python train.py --hidden_size=192 --norm_eps=1e-05 --attn_scale=0.177 --init="trunc" --learning_rate=0.00751 --schedule="wsd" --max_seq_len=1024
MLP neurons of a small language model. Each row is named by its layer, matrix (up: input weights; down: output weights) and neuron, and shows model dimensions 0-191. Each number is 128 + 32 x the weight over its row's rms, rounded and kept within 0 to 255. Numbers have three digits each.
After each neuron's rows, "fires after" lists the tokens most often just before its 100 highest values on Wikipedia text that the model never trained on.

L4.up292:156136168160129084158103148117147069122107141099129156138117086165093158106131122123111141098134100128143142106135166135167117120107138149162125131099120125144118114255104171088188159118087118049100119222193120097134137141166075083107087183154076175142148155146127167109124123118066150088178166101138124073078102104188151123089102180148092114076104061160144089088106130079121154137164121123107142122105120099197203144067116101121135118126084141171133124136149110161078140134148118123056117131078124155140119114201134108094098115138140144114127093113150127122148105118130196145
L4.down292:133125068147132123152116132108114140144187131153115132140118139122174169100102132182123106145142110091096104199074114146115154124136063111085131105142126098156155147142208105142192124147130177144080140081079102122130145155128169151124162121114206111145098129112134071080143124167100063094106110131101140091069131175103138136150141113127162084083098134096120162188106135137124145166160136187151088167135146198120101133189066151135141108129131064092134123155170143134183138132199094074183175106084084100168096181102126143143135145107135088134149074129094057142040135141111149135
fires after: " |", "os", "am", "or", "ow", "l"

L4.up537:093204087133117113175124124100115112176107164071113183141201189097119082131089146102194152102119133149129150160163201143119119163147151134176127109122159117135101126129163165108123133119208144122101057116111121107147099130168106106124135144090137102132167099132153138126121159102113161119131166147086113104105099166155068154123107203111107145130157090160145140160168092171113122155109154086138129109131129120120117160133104192142175131092114072175163173147114039139135115086120132173159086168086084158074085089143116185102166096134073133140115125086159192038073145123131112096
L4.down537:166077156142176143124126084106098108110132117133148049158189108141148122048131097159080115096152161150138119120117084135134137151080180101080145149092128105113142182174103191095114097130057150152174130128103121147112136131103148168092115170089149058086136111132141127170160159134147075153133101105179164076058198156121168155169132098190088093083082116102126136156130112129176159109085134095113088093162202160124118113164130090112150138156055109116153126155122150149165085125138132083141128133166138155088147146104113092149185102150180123144136056120164091154167111092139153163
fires after: " c", " a", " C", "he", " A", "c"

L4.up697:164171139193090150084104134138134165148176166108105120152137147113098111105180175114113119193155135117139140202119112110119164133092127142082088123136112114134174089154137118139099104178203161107096154140123117149143209104146172164074156117139128138134138100172119115121124107058104078157090117121119089078067150187130132107116061100109174135142196147119151181091141125070118161130138084077132141113127167186139106117153175129097142097108135075142101121114097151152135158133183160135096143091083169131188118101186162109106081148113082142068082131059121097129165119202110115168
L4.down697:068079105163151117136162172141161156162095129154112120143118119093165138057142128162151109090136134051135134125123133125133197143157128093134123171143123068105050141117078124086166135150103085147171128077101117087158162095103167159101078152123095132079164135087171153171130155076098164123148191178152076147064094138101168119118101138078139092154130134123114138161132151104178141088193132088093139134145129112080170110204076139113133100127083186102136119119156173200112121151128158144128060193130094101132123102114108188132101104105178140123107186178159141120110150097127166134
fires after: " ", " H", " g", " (", " c", " W"

L4.up143:157126161178083132139095151115159168103163186162123148154136161171135178121117122100081122107118137144143118088148119182123197120128110074083094108150131100183173172163160158125176060094155166125183124099185161130181107064145183135162141110145167125152143109087162184097133146106151138205166120145113107137126107092135155179112165174091084129130138072090114168118143127112138093130081179145116134063171137063120116138103064143139145116076174142181120102117153130125098141095170108090126092171157148128095101113150110112153107147068090185190123148109110156112111151048103128086
L4.down143:124162096119107087105139071168108109068139143074123056104069084105096089123111141113153124129108138161102089150105163165059159132137117129105122135127161153104143114146117136125112139151107113190100117133116160154109155157083106161147090134109133132115141109161121130160069151175156154120190114141096172065136061134165138103099110083149180124070144132149185143136135165124145123097169108139183078114102064143149166220109161106140097120125170111116111168114120130087104169078107136173180175129098102155183105094147147128149168188139097131135146112134153192248111091081108135083
fires after: " f", " F", "re", " sh"

L4.up128:140098112131126120062119073122101145161147094125158130070182109101097094089112194143141105117131144053084181167113066089085175134175118202164164154084158112107151136121131127108147136093161131089120170133140158112173111140108137102128186113178073075110093074107176143081105138103042148123134119147095116139129105152111163129117133104117147076150155132176143104111117042114134116153105062104092120176152177111143102142141109125100101071110133167125128149118161176142159149106108164116164091132093093118177079123109142101046161128109154163065198141076082121141134137155125119143
L4.down128:106131132107147132134127114187102155063092125045112084140174098171128136163043132149139183178126174080147187137137183095125098121069157148144151154111130129129120158111212116145132091143107161197159085118134123157090150144147130143142056066152141116116149079137104108158080103106132086066112154143148130111119155157141116167097154110065095121146092137138165136158095141108095158095097112054147159154131075105099135131139074168102100169132163076163091124112087131135117154142155128128054127158128167139080197121142137133091062122159166132133098137155177186117175107125167150153
fires after: " c", "/", " (", "c", " a"

L4.up223:131120093138131112135156184152141163134107081155146144104085174173149159129115188193124138139140169127180072128203102092176101059195166085111155177113160107159140142118079157069094130146127132124147141089124124113138149136086120152129148083124076101115108160095159144217155126140173162122111210127053134129119114166065152179116144165076091111121130165090155117196174113175157082133109075128146110127153135153167076125157086192130122117133167087129135141132090153068180135104125170145112124090092169069131136104082110105147161101115116134163147131118143118068133144155103137152
L4.down223:143126158158119119167142118167139149104125166134080140063182140174100146089158126092122130174150102110107110147055113155101130153123072157106089150157162077105126137117118099151215132117113141124147134146189170130150117119091194113130116150105108050178127096190109140086108072105104129102164072081092089120109107128150123129103193146176142185122163124160115135051196144103143105158098104125121077185082141144171131145120157110060085095157139123182176130136159133096043097160170135119102157114111085175146141155156091147102135162093129074132096136175117137180134105091163123124
fires after: " p", "f", " f", " j", " ind"

L4.up651:099122108101137078139153129132172069170165082201107160139144115120124115094150115121131115189117165142094157120066103110116148176082117046090082173106178154090195154161160184146101081115141074172144106096104131167177076154090146182141146123123105093085144138112105092124125111213160178120130124137109137115102164113116123112143109147153149095126126165119077149108084095099134164132109101193106143116174144114146099075107049117126134138028159118099085174150134132135160174135120169125163101096131206142146098130211111145105140171138136167134130127097135128123121171168102139105
L4.down651:120191137113173091100176127132165082150113184180088137137183087137155092108131102187149142061115072197098098116108122177158163147068103143083121138090135183139129155117182111149083147105122121136104105082164157112120102139079122167139125156145108076144136134099120136157126110101119148111136123083133162128120158082193077123151148057208129130142098140139132093150062058170121159126107130104104154109098132085159136093104092098114133150098106161132130168144183130141106211140114145083100080070219130154142112117107160156179153154066149094134183084100129124123128147147114152136
fires after: "-", "s", " (", "/", "our"

L4.up443:101152060189125178108138112125133158129134091123160102148126170150205148115132171118161151181130165148173114191117124078167135117189174172138133172072105124110127123132069079094139118163169139162103176163134156142141094160141174140138153152123149109096106130138119116136124107139164086099140076150115157114118084143104075125156083106068191094120159084152149110152172122151154103162111107209085190113175181057139061182137147175163079134118146092159111133100118115164136132081171107082144147149120089126123164189158116116095127088135136143092115109110201139080096148155089161142
L4.down443:130159172096145131103093179093072099137134153141146140149140107133136110089127158171191128135079078168154137095066140123081139133135153126134112086160121129139125166147101120167083146129152195066124136101115063113187119129140196103160155196146122120095125163144141121131162167111180111180123107128126144125094199123147179107097163117191089140080091146096150121169084178086126148075110140121150182111107096164113088083131095084076147092109135127115100085109139123120194139141138158144128129091157167097132070159116152126096161179135154091085123087103060083098176144193052134094
fires after: " an", " Bra", " a", " P", "u", " p"

L4.up475:121073138110141106143111137148135182077155158091132092148131130129154117136161135179145153110161105125189115149106141136141125127159135134134121156118108126182092077078124171139119100148108120144144114122090170126120128221143103162121170125094072134099134075120109088102100157185124155138108140111089102157103194227089144128100093182084080079107145095160167182108148140152099109139116167179178161154102085117163064177086132133197140147136124129159111157139171138156121181086049149108082124140056141104158105120098095129086193128154113121126143103124094130125165039197131153128
L4.down475:156078151108131146092186147143133114125135134151107208070146146082154085103173115161090130080155139085084155168145115080143138099149065183063133110102167134112126202143088135119179156109143138151133136162134078129088072128152146136117127134076108152183058137145135109106160076104184109148097118083156170087108166101152101107160164156144130137124113196100138083141149144149095130135121122138098147141123124174117106102167139127123143088107111199098116104107153121094156126111110103120143179111158079057122131191200140105117076142059117156163157103105071123185117195193127117146
fires after: "p", " p", "f", "v", " P", " exp"

L4.up301:099175077104078178126160133114143139151085133121180182154181126187156149081093111139114201127124137081142119089149081137119116162083102120171134164076160140125112119141174101120099121162160118150112102162182122083116103134114159087113119145159121087073115186143072133081097142129120111181146077157136139127144067133119132161094128191104151097120147065083150127109094127066113075136103146121089144169119108118117133119153150121176122158067125094128088118116121090187078186086183219116158130078171113134172091114156140149114109095143087157191153170070127126117137179097116121170
L4.down301:114146140121163124129155117198137111201165170115177129108151096107129160111172136166168159132123152178119100163106132093111102143034124158151046143103092147157140104146134132112129098101133125120154114092170056159114113130123146136153130135181168170145112104068145203098150120137146162096124058110121140114160160151121146121121132058153151154135108062112157074097066131131137117071116092155098132074164124154164100101145103120109171125094118138130130127046104135141098120123128122112151056166144090129204162122111152195126121162081152098133120159069098078203104069184128141134
fires after: " is", " (", "\n", "/", " l"

L4.up290:182154106102100061140128174168178084121117117184108089195125065166158169153131145178124078085130172085122144102157101143117132097130150060175107126125163095103143092191092149222126119094123159159121116175191086115127134109158105144147129130157063163134124119158146127095146111099083151090174131133119112139124145105127124121147124164119113133139085078176094098141138087175063181136057108116121073133171126072099129058063083102132077124106149151085180147134087134143113132106125182141095116123099154133158118117181167104195116077096129138121116104097089132116097093120105126122
L4.down290:137063120166154175141066082062086188140071067108142144115162112122143172116119116180123115100155082107120146175071095177118071129101133066156112100145153137120100090165127109121236149100095156167165112123122131145101204151086150135113117113102199129057149102103143103103120152095146139096153154145142155095071121111128117131165121101152130096147124173167147156195124135188162135092157130191099135089098096182186096110178085116164143154069128150120162138103104133123127146123155166183091150144127065134150128094175117084116148121122144178095111141102110127135128120136149158088
fires after: " |", ";", "o", "ap", "ow", "D"

L4.up441:104211114146094136148175138166084107089150125153110134122104195107148201209126209135159094153145133116120140147097088177121149124118098129106147065166081117168106108187187122178124145150121142130105158112145125102103145123118083109111078129102115068110119096125111144095066111139083154165164146141141057092095169084156102105146140070111152096157090112185163150133069172117129116133099162141117100210123073131140093184109134138093129145153113091107152117185117122157157129099150161121086068129105171109107089156167110165134110144135173165082096126120141128122156102039138145168
L4.down441:133014142132079119102149139178094162120119123146141131114120116132084095163126126116145119056091162084109196106142131157139127108143169124139120087164102120127135120076131149102095160162137116095178077121143163119169134111144183121142177137161169146107139157136104071138152184121077118095075109171189095141105086177119139113133145082088099141123102140116154114100127143160123130141147123182088099082164117169150159128111053135175115192085169086142134140153164155089076124104086147185174110125126105154137139149102097087095146110161154158156070130059205129218162135126141113074
fires after: " C", "ra", " W", "f", "o", "ro"

L4.up49:159131138146150178158168153150110093090167182127128152137113102133161170115170173078106130173138165057193161140173135200129154134112092120102136110136114083111123136113172165111116136133150080100170113163160178091134102164131159097098171148105113100119154153143140174091118163162095179142142229115121082086124151126091123201083116208081087108104107124038139121104085098121120172105112113135107137158124150140129155082127141146150179175108166106147140105172193095118167169111097132075134002131167128124162143151129149144126135155150120133162150135155117155127147146116112148092
L4.down49:121038183128104136104107171094097151126109069095122097123108164119107177112172110135141096124144045110097167179138112159081130102112129153101161090163164126063097139085175133118151027084109165155123170122115122166094177171097088135116158100195154135154032141121141116166124075122195096112056110115126095161153136153090135092168133087114197138152135126142170119096117151153130121177117130178177161121150124149114120134162133075137114156109120097126128137143134116154078163146116195147117183134124141134143125118129145089144119095086128153217099092121145123093153106152172094112
fires after: "-", "–", " in", "f"

L4.up687:111134092115119083110047136095049138156103098119165163063197152098122149112133169116154163067140103113182148160190098103178145136069094182146172135096131117172127130139147111141100112125181127055100159136104095159118114046105087114074178125071141188118147100138154188146153126159109111147156181121109093109072122151195106108113139122127100166114128129155130160102149169135154140139080143087098129112106109112179142132199148159101175104107112087120152136118115103142141106125095218168146115135126099105131106193137142172109154136156129118127124112081138089113106093112087193173
L4.down687:118105161092175124134129118145130153070114161111126153129098137091110177135122100170143137105131154099142115151077127078148184134133207154055138147138122146111111197096120151096118163126163157176171100101086113149082102129073106107150132087099146153165124139114109120102112121131112114090111131153178108129193094129115031127138096151101126139105069186182135167110096186103150111146094166113130145184189174133163145146108108101168041162132135135130137144132127140129140143174129167155184116124054141170111162112097116065107066163113155138112092152041139130065179129070138127175
fires after: " c", "c", " a", " Bra", " h"

L4.up210:096161135139131136134105142134095047096176150064110110147140145088164091142141191103154065140112091090152164159085136140156099125113131156139172085125153109196151178091137113114097162109135143158178107150127119087150120143164157114064164112072070132115082082174091107109103131092089123111100095122134143162135159156118124144118142097110106162103154099149119182104051105139090092142067083152116172175154136096091114117141106176218036112087100130118086120079171146138113138150154141123148086139114136107095128206141166169111097112090074148147089119086144117151090155191143094128
L4.down210:171202201151177125171164148147161197159107082178117116118134152107092145113137130103137161122139082126112159073150088045086127063069124098094120148136128137090112113164134124160161096137115143139153092130136138154069148154123145142158091129138120152122121113115162106105100113142129161132088141193104121127141128135143130120147074206129112112125101140129163139103139094120124093148093168161060153060133165156135130137190121134106154111131111078140157147114162107087140078154149137126175130096082057063167161169138156111206140150120132129054151131066124070123164119047184112081
fires after: " C", "c", " c", "C", "ac", " B"

L4.up248:123110131144098148133129112078143119119121129138153124102158182076126108131176117064160102099156098078137086109135142181115091145136066111140212175118103089120120137171092083099087099120156175148129106113117115134142090135198100124141133151184125098139111185113101049173163120101177117143123087129068152154107122064110165166154144204124128120148120157092150146144095099127117111104129161030156134111122152125202131125092186197172108168163113146116150160066099109193163119139089132106080146086120175104115160146098115099090205117144185130183125125136073132126130110127119154125
L4.down248:087121152107147130130047126136170132133126116061187162153130214108115121088109129168139113135131111158141167153090152135141155101125104087153129094142150126120089136135120141148123139149102179128125099167097152081161201139073177041186124138116151128107130092095108075186070099156109157152123113163106188140147085117158131138120134149126154124131111148176157134116129192095139181162161066132091105110094169110120100166168171058102135121044116072104151152101151090100106082145116169183170133136095126162162128107129143132114060123107160092066085138108117189181103105111152086143
fires after: "ist", "er", "ter", "ic"

L4.up94:121134113092129142146090152154153175057169116103165154134128091187182115124141140093078095126151110165169151056156148120129013120086126143098108155170167150107111168088107172150138090113191137147157162100133086158129120108051150127101136148161156117101155116144136128173129094150104091189139101131118134141101171100146179147048128181096074136112162151162197143086131102149192159158123136088115147135162168108089101125146124115123150091210109115129117161139150136119147190149145103125112146172205185128099153135089161094187162175098125130098148111127166132159105124125141081150
L4.down94:146101113143116152133059154126059172156111105133111122129122120100116224139102110123106093115107169133101114140093122139137164205157142079103111172191119113100115142158157152153186121128122147126115158111162159050122177169180149121191123118149151145145100165116135141113115119115092082201137147123146163176112146147100078126116124047141151155092122088132147112172099135099114069134136225116133128067172147111142138073111092131144180144094174125130098102092118114115108151184095154128153178149079096117114076119172074147123143054142140130176135187102086082120079148151080149113
fires after: "re", " se", " be", "se", " en", " Le"

L4.up115:109139125147123114100102132105111130157107136078097160131148131058117135116130141085162123122116128158109129207130063123123146144142146148086103100161092098172103154151115150097147101101146136146190136181071146090063132054133105138106100066084139166168089126153127144111144169085091154139231084163105115115099174146066097121104177142142055164131132093135156189149124130116112137133153124158143124172093165113111081125129082128115151060120117153154131142159135096091170148066126176118116154135120134163103091060158136167213117116165180197127197107123145107144120145075101106084
L4.down115:133145136121084118121176086106101198116139130141143126187091109140149182106098151109113135119131172117163117205191077121089125121151123081138169124097120098159149138121134121142079171079078098134161129105155247145130108162111120087117114112114111133175128088140130058071141152117050115062123157094183222162115114076148114153151165159149138078090171120099117144120136150106109126109154113148192102149095098118077083106160111198152066137112195117128095149180116118171124101118137130124133183093139101106140129140117139151150124120134140143061126078162115172127131138112079148168
fires after: " f", " F", " C", " j", " sc", " Cl"

L4.up191:156106119132106146144145127151191177121115120149126082097183106180131091133179214116203165116131115148093173136104154115093137180139154141140088122146145125109071155153147144108075134169176187088120080102210156107167141179176139117078157081099082131155105129137150142163129129127169090096196157197163096082110139129130113124129131093109113114182110139192148120100121102141130170144115121131125036021121113056154152101133139126162151130156147082087153104118099094160133113081130130127141129130130149118134061153139167137145096159163162136135112142122120134138121051076163120157
L4.down191:082135098140130063083166084126104165132177176113087142168129131107143138086106129064115096097165137150086156187146123118112160102105128124121117150189163111169183156151119129103174127078106136096146119103148184107050131137108119133084154155109140166154116056108126087110153145119111078144178148121128208115138125082094098119107154140144076162156113145130113115177150132106077110132193139140052108179107090159104117144119143192087188115123082167178127123099140126157152136132083217085160132140170069101181119085114144153160136108120122128065145100171141154149103125137064167166
fires after: " |", ";", "r", "ro"

L4.up390:149133145203121171122108117116078096192169123094162103133127193112142135109145115070154132106118148129149125131104096062187120144162117179143094124151182154167107182143173134196092141175122140145122144146154164093075145125150153124109089129122075088095140110150126148120153107145135122146102099126131091142113159179169112156099181089148089148071135132152118115149186128162155095198102100151137170142189083130087141141142083160107193113090161118187162126175154150211086141157104136107115125178153112098133133087123086095199149155148132179080095096071072160138185150106164133108
L4.down390:172151150134175107142160089128150123143148157197083133150139095154069107079151195161118119128099213117141126104074130151150110136078111115085113107130076138144087197175119080100166151161086113112171119086180091119142105093106110153123110112110151104103182118093157151118123099177122148145111150062158152087163149094152148136152063128106187167130099145108171157083097178112130074075185193152164089096099135142145119161097132145152122107131120053137118138115149148123114166099140150159113086138107113120172094150126123226132093077203134115099111098104117128172173094094097147120
fires after: " S", "qu", " c", " e", " qu"

L4.up22:081090127135182106122092142144100149082145137159116160142154153179076169018133137173181177133087147136057165194146072105156188168107159117094084140114120156105128161091138094134140148184179112129116131083128101146123055142129141135138167136146111118140181097101111116092108132098105109185163069140122144124086102115153175094140117148124131142153177197100080138106060146176167085148095092140146178168124108161134146078144197126178118123124143090160161071137172134149128099141150154127170103144100151132120124085110063163145116137143112182192148128132087130079138133132153117140
L4.down22:064109160140100158046114143141090157126181163111127148145120071120143118126118164134094074079128133173148127164098169175144101147136145133195126118145186107161144113133153082096176103118139044168129108202082158093089117121117121113143132090153160136068161090125083193130153178130163111095145099105134102073108108132049056122074210172149101134146100078165142118094165196151147168122159120108114191135173106143120122153174106060156138126117117137107095152135095103136086083147102129147115094165112116128143117118145065120149192113140120103132133165149154100168142135144158099159
fires after: " 0", "a", " Bra", " ", "s", "os"

L4.up10:101153173144134117152140129100124135106135132097085159118104139165096135119071126134167139089105094115140127172123122096096134127145152184057143044167124101174099118153080193089053085119131082077154135128094109076206119135116146132081115113116146128138138146149085140147171100129084060123102124152171176133166107110127094143085082079149074166081113133113090138070108126082143145122171142117182182055103131151143193125150143165166168109145097089113152095085151101156118090168097122168145127078185200144160119096133115116065110086162107114077121125102163138093126090104105143164
L4.down10:123078115149111155111105104131094137139202129131153132139175128054233107099148159174131053189130164175088089113144152114144086122178075091117152148144123071105134135181131095152164156102135179160135100105097086133088097170128141083175113136114119136059100110138140128131168110152142150123109203147098190118084138148116108156144191130086178105119142124151099118113161121122110132158160109099122078137112127142114170167170119103072183108095153030129124086127132118080147148143197107105152156151127066123107171167151096119154125117128100114198078122131116111092141112109182097127
fires after: "ol", "it", "ot", " col", "b", "ut"

L4.up652:040182137122164132143142191149115189099115116125163114132162155107150143144120124181182078147112117126118147154177122243123153089133115122163055076146121151130155117099157118118137087133191157130129147155110153163098180139129170211188109103133070168153107098136143145080144112130164156109123129135162118073100124112074075073134111132128117124193140125111089141113207120164146091133069129129128099142104091137090089185098131164157174147129089117109149116092135151088119187141159153132126131101112097111070122111054109148153149126186132163088134161162131183125088082121138124124
L4.down652:120061158147169119118115174121177148115078165193127167133120114105126176128129145141053154160127111125125122180106056089141086118106109131166176157113114130099083133140035119154138099080123115123143106115191108114114099127179143086121088078140210052174113123122124149143118131113120127063122077139126204036092139162145105127134110148116106129142111136134122093154111112160136074097188122134106145117210131199141170160117133106180126136111189147146142106161058087086169122115150133161167134116106133143088178120128114175122094139129117111177131145156116069153126111123157111182
fires after: " K", " J", " g", " G", " C", " c"

L4.up21:141128111175121168106176152140083112124127102078064132079100112119081142152063162155138136214103104161123118158155143162140142120155162209178112152127142214127061097068138146142140132098104101094137152114138099090040116129142115106134078148120174149143180079139115210101155150129087122106105111127188102129087117164147116074128132191143088116119197136156133117077115137187153168197152134149147153114122153073083142115127142127119171133093142115143135136133168089132104146121134097084168120133116157151049138121150097088177090149126111179168148097142147126111154112139101064150
L4.down21:112104133126093122143089086107098176145116095128164117128155181138166100112078082123097104071126093127147152173129127163031122156152106099140114088125123070060108164134118134115153148197082144123151100116129112165164185153174171142104072127112113104126166108145050088098077122134177139141105126143128162163141129061130135167134120087113180125126086145128120134192088200098082076093155176118178090161135125183096128127112142106150088131171101126135114158126153118094168130124196182145108110147215119199163121082117122180155060088116138112110161139101089171132133140138127140127
fires after: "a", "S", "os", "as", "us"

L4.up606:107169117130097100095131112144096142156115110143175149156176164118120127104111093114093083181106126117150162162109141134082146144169144105098108133092155117156123159122148143145137086100171103164132112132122162040096128100104132169111072117149118068153108102072167185172166108089151125156197098130139118095107104062098185109121118163123161084143076125141090089236092099110157125186132106114089078140135142152070097161122093095149142100104105141107136129171193112079130158163153065113138118137131067177137096101109110092147162154162151147105157054104038140105175100112162106107
L4.down606:133076145075075171068179132111131189094153143112130153140074125126125085139179180115188097128113069118099122110096092193106094137128141167121114178113109105131106065100142106121147093136109145150143165196131156132169100129100107152202161115099129151180154136143198085110108101178148122095124156169086161120129084171169067091142135182117158114115153145150139098094139130120136095135133125088179129191108125110144108191138154124109094145150104132195140122108141124126074069067116101081145168104122139072124137143215122127090093133160058123194106162174107117107117097128115114158
fires after: " S", " s", "s", " dis", "th", " h"

L4.up646:182137117144179167137146052126138047132181160115168131141110178149133066108112108121179131100130153050112126087116120072182112149154180160094107148132115109068182129158182125135111169155165108095092160157113147121115123184112126174069110097172059115123128196150106144079152084147112144151138155152120103082156125138112113126143160112153167119155140149116136109076083065035119083091108141118145129107135080137102166118161173092078092152142117095141127099096144115172179162162175158104143070105145098188147091168165170150169178139146133132128128127089111115125119166142115148098
L4.down646:099045115057166103097126185118128108095089074096110159163116124141115126162129147136129116137181120121025103141133143144125107087066103150110184155170128148157068164143125116102191132176107142075147158144164118148123117162157091115149144087110156162207093110118165103157130144129132125138098140150118112130145156107163116150125171109151156140149140032157070135117085182137126129196132136171093106120153155118118107089177111162110169142108129151138123164101118149149085141085153100146162094088085123130192170095154175121047100088086143114154121138130065158145111108091188169079
fires after: " (", "-", "–", "–1"

L4.up222:111097167138081160118110186122118081149124161137124106086135202082138110093137086173113143122134130097106109185096107137156172126160161072045108096147134160116137126108178135118144082164149109097087118122176179104145157127121184141172110092133160137148123151071120161202122099128201142116083106110160104106150067174111057135108119164130138163131201103110118144121141149132144114162112087140156120180130044153098096178105089111108111111136162090135095171095114204133147187119184128117101168078088057157116072108131112096139106155117162116082177105126079139119174126149127141131
L4.down222:128122143112131131087127068163088147124147082149117123152126149132150140101074175173108103140106137097121121166114111123058138162124127135108119147099130157107090124079062141167173133120155129125142110136141133134123165152128096132122129182094135142161098097077136132104094067182137133117141174090132158132155118121180143092109168159100124084154140133102137217097112135121127164181071183086120137113111135148161159100019159145178157109167130149213111131121122151161048045139099128165157132137141109173117161177140054146071070136166136115190119168152055155137104097126152108067
fires after: " s", " m", " ", " S", " p", "S"

L4.up123:110127091092180128160144156156106103095111152146122159086074160137144129116152190206192132131155147143066110125132189107101129125116132150111122102152153140151126125146079191124078139183082145139114096106124117182151159114171140141168085120134111152099154130100093178101108132159027108126116138103123121144047119133143200143117177129126084121200149113131157126153104136141092091184134133176096136159184179126067055137082104140165127122131141115122138121139120095080152120142185130137146129186127105134145129126094154191153091192081130181093132129159101183045137155115161137175
L4.down123:149073101166135190100069095153147074137097099078151051132106102109130132137073120136122145188085109067098106180155162130176191115104122113144142131139134047143145130159171121094138113062181148130115179110151113118131127108126114104110135147106140143164164145154159092126092143091192197179102079162117148191143140139140109126101081114106156125107148150121111148107172157081153115137186136065167108096109124089107121115197182130136184157129142166129034152087139126140178211113124158127100162103167164129147114126115109118170106069140121113124161112124118093132102131147060112107
fires after: "o", "e", "a", " he", "f", " le"

L4.up218:132139145174154114098124164076105145122146120156099152140153139134058128147080109190118134070112110164120086147122138156136120099176191092130130182153117147098116102095121150133115125082145140104195181118074104109182165182123159136101089108119147160106075111144174130182142112134151145112164142154142146103148162079184104132133132138129218106107109149170145090118084085165166072076120134131107178139122146110083132201063167080161139103192210109138137139156101173149095134143077107138131151106132154130133172152178098144137142105100133196135127100107102131153156106178060072193
L4.down218:171145173098204143108117128129139077136135175161079136173133120111191160086120132065155106201162153128143120157125134132108139208168046133157146116154111085063123137083088132107105094179127136107136166157139173141084105140114123110064100173108109150146095085159170104090136140137161097171155122097128159141098095151111206139126140070076081098185159097081141112175172159118093121158153122113123101112139135134145147103153115104117103065155069111120090104162157116169157099153131125122177122134039104044100083178129116151131153153139076112080154104123125110149110114147157133131
fires after: " as", " bec", " announ", "us", "S", "es"

L4.up452:143167146149151105130182152141115054119147145101185120129137171120073061089121091203135106149200143115190150128088177128150176145113182193091135137161173144118132107151180142135130105143118062128126102143181050126160162150093145166144142150132106121103151110057131152100156074122166132106130047092172142130141110178150093121092139131073081106147153123067077149183109104198142131136130097138123141212081142177134138138117119122137097102144158123142121102107132086131161185125165086142122148123109131119156070101161086107134127121161142148169109114092143136113215162123113109104
L4.down452:097133100136153124186163101216093179185127093088173125181117079109084106129123130143116164015078116126142086175170130115148106124122110046093150163088109160133088131137098173111167122145124160123144174072126140122104113084135108080151069127087119139153066156130105147116114153137062108135234172137164170142119167091142118136098121082163128128135080107196096129136131115148125108179158094139114143125131099081109113183096157170171165163096131131137178161123108154135152116122126081108108173150085152118105090160122148061115124155175144104143099116119167161150126146124097098118
fires after: "\n", "-", "s", " S", " s", "ter"

L4.up403:190134157136073148126161100168163117141167135185140133122078096159116084059105138115176163159104157113120156144121185139080125134128143125102077163115084181141152131133169116057138078120139167139121130101147187122168128136192147105084126166129083101096176192106071134101104122144108084134121139155156180165118132122113125080145166133105129119135156084086111027150112160073192151075180161184125132103111163099150115137108122145137146117113149096104086164137145098131196093092075154120146148143140158137146058120101040136158084130161148155121113093116095150170157140122085104081
L4.down403:099130131145173171132063163137139066115148196099093125175148174132075121167126148153109184118130161172127079137165157155119163105124099041200113074153206132080090081097079104125129132142108084164147124141118176098121089138117080133098176167164160088052159143115117126129185147127116138207109164138105088113110065141092142142100089114114161087081087141161103122174152088174114119140153133102082123108093174111122127059157134137109080114104111159171143107123155155128074162170181095134131096103145120100130115141109141106128153138143158134118081156146149166120120176175182099116
fires after: "a", " tr", "l", " p", " s", " Pl"

L4.up493:193116171127105115090080140197132139108197069193124136127125186105128099120171119144122194105145149141102139106160133133129154186138103120085115081125173122154134131166100100128089123108136132136079095145098131101146165172108102132134133114149166100053075170193073095173144143122060125090133138105122093133129118146171089118093147163114119098092085120158110116156127132106131194077081067168117190106094182142120107126167111128066159137123110078165118131121180145043139184112139187108152120155120101186127092152078079140100133065100113132112142114083170109102152141100142086141
L4.down493:135127048156137120120082133104128119108101075135126113204067159110136117141115132150085154150132170163128085128121145137115196135158145147026131133159160093195091130136217141186096182076114144131214106101125142102148122157103080114159134097131133114120136108128163122146076141077123081168127104135094157145159167146137162104090161189100154139081150135114109116132139075115145089155076110132109156139103092093159100090140137124077162146075069189095153192090125113132117129119152101100111159127125171107077131142136125132135106080173124117154198107137155156124155166210089102110
fires after: " L", " Fran", "L", " l"